Part of a small language model's weights: 14 layers, vocabulary 4096.
MLP neurons of a small language model. Each row is named by its layer, matrix (gate and up: input weights; down: output weights) and neuron, and shows model dimensions 48-143. Each number is 200 + 20 x the weight over its row's rms, rounded and kept within 0 to 999. A neuron's up and down rows have the sign that makes its largest values positive.
Before each neuron's rows, "fires before" lists the tokens most often just after its 100 highest values on Wikipedia text that the model never trained on.

fires before: "==", "The ", "== ", "=== ", "==="
L7.gate136,183,217,166,203,190,223,177,232,184,186,204,196,180,170,224,163,186,198,187,201,189,197,214,182,220,195,166,250,209,201,202,202,207,153,183,191,206,179,237,196,169,237,172,196,195,181,225,207,180,240,221,199,144,201,159,211,207,213,182,195,210,224,210,207,194,203,225,201,197,240,201,177,191,228,186,218,222,196,214,252,183,211,197,171,230,223,192,200,187,181,198,217,203,186,155,206
L7.up136,169,224,188,216,182,221,198,171,214,194,189,199,190,206,188,183,198,200,198,179,237,223,199,206,177,204,177,225,185,225,216,217,183,166,213,237,213,209,189,214,188,247,176,184,226,172,198,182,218,200,208,178,193,193,201,200,217,215,254,210,155,210,224,155,178,202,176,180,211,171,231,219,178,192,164,217,188,191,220,191,173,181,206,184,226,225,226,180,190,210,183,212,178,258,234,220
L7.down136,198,198,162,195,171,203,227,209,208,205,207,181,233,169,193,154,187,213,224,171,190,214,198,185,197,241,148,210,214,174,231,199,195,180,217,212,205,217,199,226,191,200,199,196,235,181,198,212,200,190,208,204,155,220,206,209,199,225,214,228,174,212,214,193,164,200,218,207,199,218,194,187,226,223,191,226,202,210,168,157,194,181,163,195,232,196,219,183,256,189,206,183,177,183,171,206

fires before: "s ", "\n"
L2.gate645,165,193,195,184,194,194,204,159,195,181,219,227,206,208,182,214,205,198,183,194,181,218,229,203,183,210,206,236,218,189,185,190,183,237,204,190,244,197,149,218,171,146,206,211,172,194,240,186,205,214,190,223,202,155,181,169,194,176,212,194,217,186,253,151,202,205,237,195,180,202,182,217,197,196,223,184,185,179,202,173,184,183,221,202,169,190,197,175,169,222,208,242,199,205,180,222
L2.up645,208,182,224,205,202,197,187,168,187,221,184,218,224,216,227,158,206,219,222,188,228,181,200,190,174,196,190,215,231,219,166,192,229,156,227,166,197,236,209,195,214,207,182,225,225,197,201,221,214,199,185,189,236,224,200,201,206,212,180,236,186,173,219,228,180,199,189,194,199,215,175,162,175,175,240,162,199,221,207,222,196,208,197,216,196,252,214,219,209,177,192,220,210,205,174,188
L2.down645,171,210,206,148,200,224,215,217,228,181,229,197,238,182,209,195,179,207,201,216,215,219,190,180,209,159,211,220,213,196,175,222,211,196,180,208,176,237,192,207,197,211,234,234,178,223,196,215,197,243,171,201,202,219,188,197,196,174,167,198,180,213,202,187,190,200,170,208,205,195,224,180,170,185,186,198,222,184,206,173,194,178,196,198,201,202,204,154,209,211,191,190,241,233,188,220

fires before: "s "
L4.gate235,177,186,206,197,202,220,218,164,199,236,199,211,202,160,213,169,196,185,188,170,186,215,218,191,174,248,224,182,239,190,203,220,208,208,223,191,196,187,229,209,210,180,200,149,172,243,226,214,180,217,219,185,182,146,205,195,206,185,225,208,187,171,223,178,242,179,184,196,195,187,187,207,188,179,165,173,186,212,205,201,200,209,191,194,209,215,213,189,218,194,187,222,206,196,205,194
L4.up235,195,209,151,200,212,197,185,208,203,196,190,193,188,192,187,219,165,263,206,203,192,179,232,201,195,182,184,197,212,215,189,227,236,183,197,215,233,196,206,216,202,204,177,201,212,153,223,213,232,194,206,174,187,196,201,205,204,203,226,227,203,184,228,214,191,180,199,177,214,207,145,187,191,197,193,184,183,171,169,185,151,224,190,209,217,183,183,221,185,222,199,177,239,204,210,195
L4.down235,170,191,177,185,208,197,166,217,178,192,192,199,227,228,160,206,177,238,184,190,197,197,227,227,198,184,201,203,219,199,224,202,242,164,197,198,197,225,214,208,219,214,218,185,233,192,196,213,198,191,218,203,207,177,203,212,231,234,205,229,179,183,181,218,182,191,176,220,192,241,196,160,179,202,199,207,187,174,208,186,225,192,175,205,191,197,227,195,213,198,204,163,238,205,211,201

fires before: "| ", "- ", "|---|---|---|---|---|"
L2.gate741,156,212,172,198,188,218,230,189,212,181,174,186,203,226,188,227,179,178,199,186,203,253,224,208,232,187,185,199,216,213,169,154,190,220,193,201,180,208,219,214,202,210,156,206,189,189,236,194,230,209,198,191,195,188,196,209,215,209,191,198,225,187,205,177,179,187,214,207,197,243,201,175,225,208,254,226,214,192,192,226,197,212,187,215,208,199,179,204,199,211,230,200,184,212,223,214
L2.up741,177,216,192,210,188,189,215,177,222,179,161,167,216,212,179,212,190,181,221,151,229,234,210,220,205,227,177,188,202,214,137,198,188,195,182,236,200,169,185,220,176,240,170,204,177,179,180,213,232,201,194,190,189,186,178,200,228,196,186,159,177,175,193,225,175,185,200,174,211,203,208,210,191,197,219,204,173,182,173,203,210,195,221,216,210,218,166,188,221,202,226,184,174,197,180,204
L2.down741,175,187,217,205,212,192,202,206,203,187,170,180,252,197,205,174,211,194,196,187,197,204,186,199,180,188,126,216,227,193,203,203,208,168,193,202,149,194,179,202,175,203,196,236,207,180,194,209,205,180,211,203,194,213,232,181,212,227,184,231,207,168,173,213,205,217,200,206,209,208,210,215,195,195,204,230,226,165,207,199,171,202,177,184,212,187,197,185,240,203,197,179,213,205,203,242

fires before: "| ", "mi", ": ", "season "
L4.gate174,191,187,198,195,173,198,225,187,163,210,198,209,149,152,221,184,230,183,189,238,190,211,172,186,198,157,233,206,197,233,218,183,190,205,253,190,186,240,184,176,228,172,161,188,186,202,208,176,240,196,160,196,219,186,212,202,189,194,183,172,205,216,179,206,203,222,215,173,195,183,196,204,223,190,168,210,189,202,181,223,241,201,214,201,223,214,197,199,202,235,218,189,186,231,181,222
L4.up174,214,194,209,207,186,184,195,165,200,167,201,176,184,178,201,181,217,232,174,173,191,204,193,202,201,210,174,206,177,177,178,213,194,189,211,202,186,211,183,202,223,207,220,234,173,217,190,199,211,214,194,200,211,191,172,206,176,221,228,204,197,172,179,220,241,189,228,196,171,182,173,191,178,212,196,204,207,212,178,198,199,257,167,224,191,203,162,178,208,208,172,201,215,232,189,176
L4.down174,220,180,226,202,198,215,233,198,189,224,206,219,205,193,192,210,210,169,203,207,196,229,218,227,149,197,231,164,214,179,209,171,206,183,196,194,202,201,204,194,162,188,202,231,233,209,192,166,191,180,199,209,204,215,161,181,247,202,188,188,232,217,231,196,198,225,184,191,232,176,192,195,209,186,193,206,184,192,229,210,169,212,185,216,171,180,178,201,183,216,184,194,222,200,198,175

fires before: "==", "== ", "The ", "In ", "=== "
L7.gate126,198,238,180,202,219,240,232,218,220,193,192,185,193,226,221,173,206,205,224,204,203,189,186,179,196,202,154,219,227,208,211,227,172,157,180,211,199,218,203,205,175,210,205,175,219,179,218,197,223,224,220,193,160,211,204,199,225,212,212,240,184,214,218,204,190,228,225,194,168,208,213,203,208,203,196,207,234,197,210,205,210,171,191,229,209,225,206,183,194,193,214,192,192,233,190,198
L7.up126,198,205,176,232,196,225,232,219,233,179,224,193,213,222,223,160,174,189,202,180,169,180,181,155,180,203,132,183,203,215,228,231,178,184,168,235,217,220,203,224,178,203,182,187,232,186,190,193,230,205,218,190,154,165,187,202,205,169,226,226,212,212,222,192,194,251,198,189,180,223,221,213,183,192,183,215,243,202,221,200,191,169,202,207,194,213,211,185,195,209,187,163,183,207,188,194
L7.down126,210,229,181,200,214,213,196,205,210,216,212,181,198,197,202,158,186,197,209,181,185,206,212,166,182,204,37,221,195,208,209,227,189,184,183,216,205,209,243,219,174,207,225,183,236,166,211,213,215,186,199,200,187,198,203,230,200,207,213,241,183,189,177,221,175,218,188,189,199,219,189,222,215,215,195,223,217,218,206,194,184,190,169,197,192,201,187,196,200,191,194,195,229,221,205,212

fires before: "\n", "| ", "|---|---|---|", "|---|---|---|---|"
L5.gate28,174,214,194,216,191,195,232,200,247,194,182,205,181,221,140,164,203,184,167,194,185,220,185,187,200,183,220,201,172,212,194,192,193,230,179,179,225,190,195,202,220,209,191,190,211,173,235,205,206,205,165,208,164,188,196,221,180,211,195,206,189,227,188,177,222,174,202,212,173,202,188,198,198,196,216,212,207,198,203,220,196,215,212,193,239,204,144,166,215,198,181,171,211,197,222,209
L5.up28,173,222,190,227,215,201,241,204,209,205,214,176,187,200,165,189,235,207,209,167,188,210,189,193,221,204,198,195,209,204,185,222,214,220,180,195,196,199,196,188,207,215,205,248,167,186,188,170,220,195,203,201,154,218,193,189,199,221,215,183,175,219,183,211,213,198,226,248,210,202,190,167,191,235,209,219,210,156,192,192,192,196,186,197,236,222,151,208,212,193,208,203,209,188,252,232
L5.down28,167,186,200,213,208,203,218,193,219,210,156,197,215,186,195,189,188,183,210,235,172,225,214,228,183,182,197,188,217,189,207,211,177,226,199,175,192,185,196,212,195,190,187,255,246,205,218,181,214,199,202,165,178,213,169,181,193,189,226,177,187,187,195,235,206,158,164,169,226,200,218,194,216,209,192,221,200,224,193,194,232,212,174,205,153,191,206,182,205,208,241,180,161,189,194,182

fires before: "| ", "|---|---|---|", "Q"
L6.gate254,164,193,230,209,201,213,202,232,212,189,181,167,203,196,193,198,200,212,175,174,175,223,192,200,226,214,196,204,205,210,198,180,216,236,162,210,166,154,178,188,224,188,194,208,211,190,187,231,199,210,187,195,168,193,185,199,209,228,207,219,216,221,173,197,197,208,215,207,212,200,184,185,212,243,205,178,214,198,174,240,172,226,196,228,227,213,190,192,201,234,183,178,185,189,208,198
L6.up254,189,188,170,202,221,182,195,194,224,207,183,198,196,212,196,194,201,167,210,179,199,232,235,225,195,171,202,189,218,228,193,194,214,173,193,209,182,181,209,211,188,161,179,214,211,186,202,221,198,239,199,195,175,204,214,211,218,206,208,188,168,173,182,215,223,156,189,167,214,225,217,180,189,212,189,201,198,193,182,165,179,176,145,206,199,182,208,198,245,186,216,179,183,225,213,226
L6.down254,158,200,207,229,218,189,202,193,228,201,177,185,220,213,232,171,182,214,158,201,196,203,181,224,192,185,156,169,232,212,211,172,202,229,202,179,188,186,216,187,215,222,229,266,208,211,213,204,180,187,173,193,205,203,206,211,195,239,211,208,197,188,170,228,203,223,206,220,224,206,204,223,226,186,206,198,208,179,189,180,188,210,180,189,258,219,134,197,211,233,206,166,182,201,209,170

fires before: "s "
L11.gate610,209,229,154,164,202,223,211,193,228,207,190,209,181,180,184,172,162,237,158,171,192,194,190,174,199,220,229,180,188,189,170,220,225,181,240,195,212,220,225,234,150,179,189,234,208,174,225,219,209,159,209,195,213,225,200,187,181,203,215,229,204,205,235,212,195,245,163,201,204,208,193,179,167,236,217,166,189,228,241,181,161,202,177,212,199,229,224,181,208,203,214,194,206,199,191,195
L11.up610,190,216,134,207,178,206,216,222,187,191,213,205,240,167,195,205,202,199,205,179,200,172,187,198,234,188,194,210,193,191,192,242,217,185,219,204,243,185,170,252,230,161,194,183,188,188,202,193,198,216,209,196,220,203,227,205,164,225,195,231,178,219,218,197,180,185,198,212,193,167,202,209,200,178,156,222,184,195,214,192,215,217,218,195,223,240,219,220,211,164,201,218,219,171,214,189
L11.down610,210,198,155,166,206,203,195,184,191,221,199,185,241,204,223,176,203,217,228,237,207,217,161,182,213,178,213,235,187,187,204,208,197,200,183,215,219,197,225,218,169,178,198,205,185,186,226,226,210,232,235,209,180,229,224,227,162,221,218,207,228,198,210,203,219,183,178,221,175,173,204,186,204,205,208,206,184,200,179,201,183,235,217,189,199,237,205,209,172,188,215,153,202,188,193,195

fires before: "==", "== ", "=== ", "In ", "The ", "==="
L6.gate371,164,197,158,191,193,241,231,201,199,204,203,157,204,213,205,173,207,182,195,202,221,213,201,196,217,194,186,195,200,213,189,187,196,169,221,227,199,230,214,196,188,217,175,187,192,194,208,177,232,218,206,177,160,223,186,192,219,215,178,218,192,209,236,185,210,218,210,198,142,190,228,193,174,197,186,217,221,183,249,215,206,233,210,216,222,206,211,171,236,187,220,189,181,216,160,188
L6.up371,170,222,168,183,181,243,219,204,203,210,203,182,206,215,210,163,192,188,209,187,234,205,165,174,189,187,167,213,192,231,239,204,174,170,228,233,202,215,226,204,174,203,188,185,229,158,220,189,219,213,248,173,168,232,210,219,225,190,194,226,200,218,209,202,200,226,213,219,191,204,233,203,194,193,192,251,215,200,220,215,198,214,210,218,223,208,220,187,223,219,223,213,192,230,174,200
L6.down371,194,213,176,193,179,233,216,213,205,210,220,179,214,196,199,154,190,183,201,192,201,187,192,165,190,219,66,219,192,220,243,199,178,181,205,235,207,217,229,214,182,227,223,185,240,171,230,194,217,211,208,207,169,201,189,207,205,211,198,250,185,187,199,195,181,224,211,182,193,225,206,213,210,195,189,227,203,207,185,182,199,241,176,202,225,227,200,204,222,194,218,221,204,205,177,195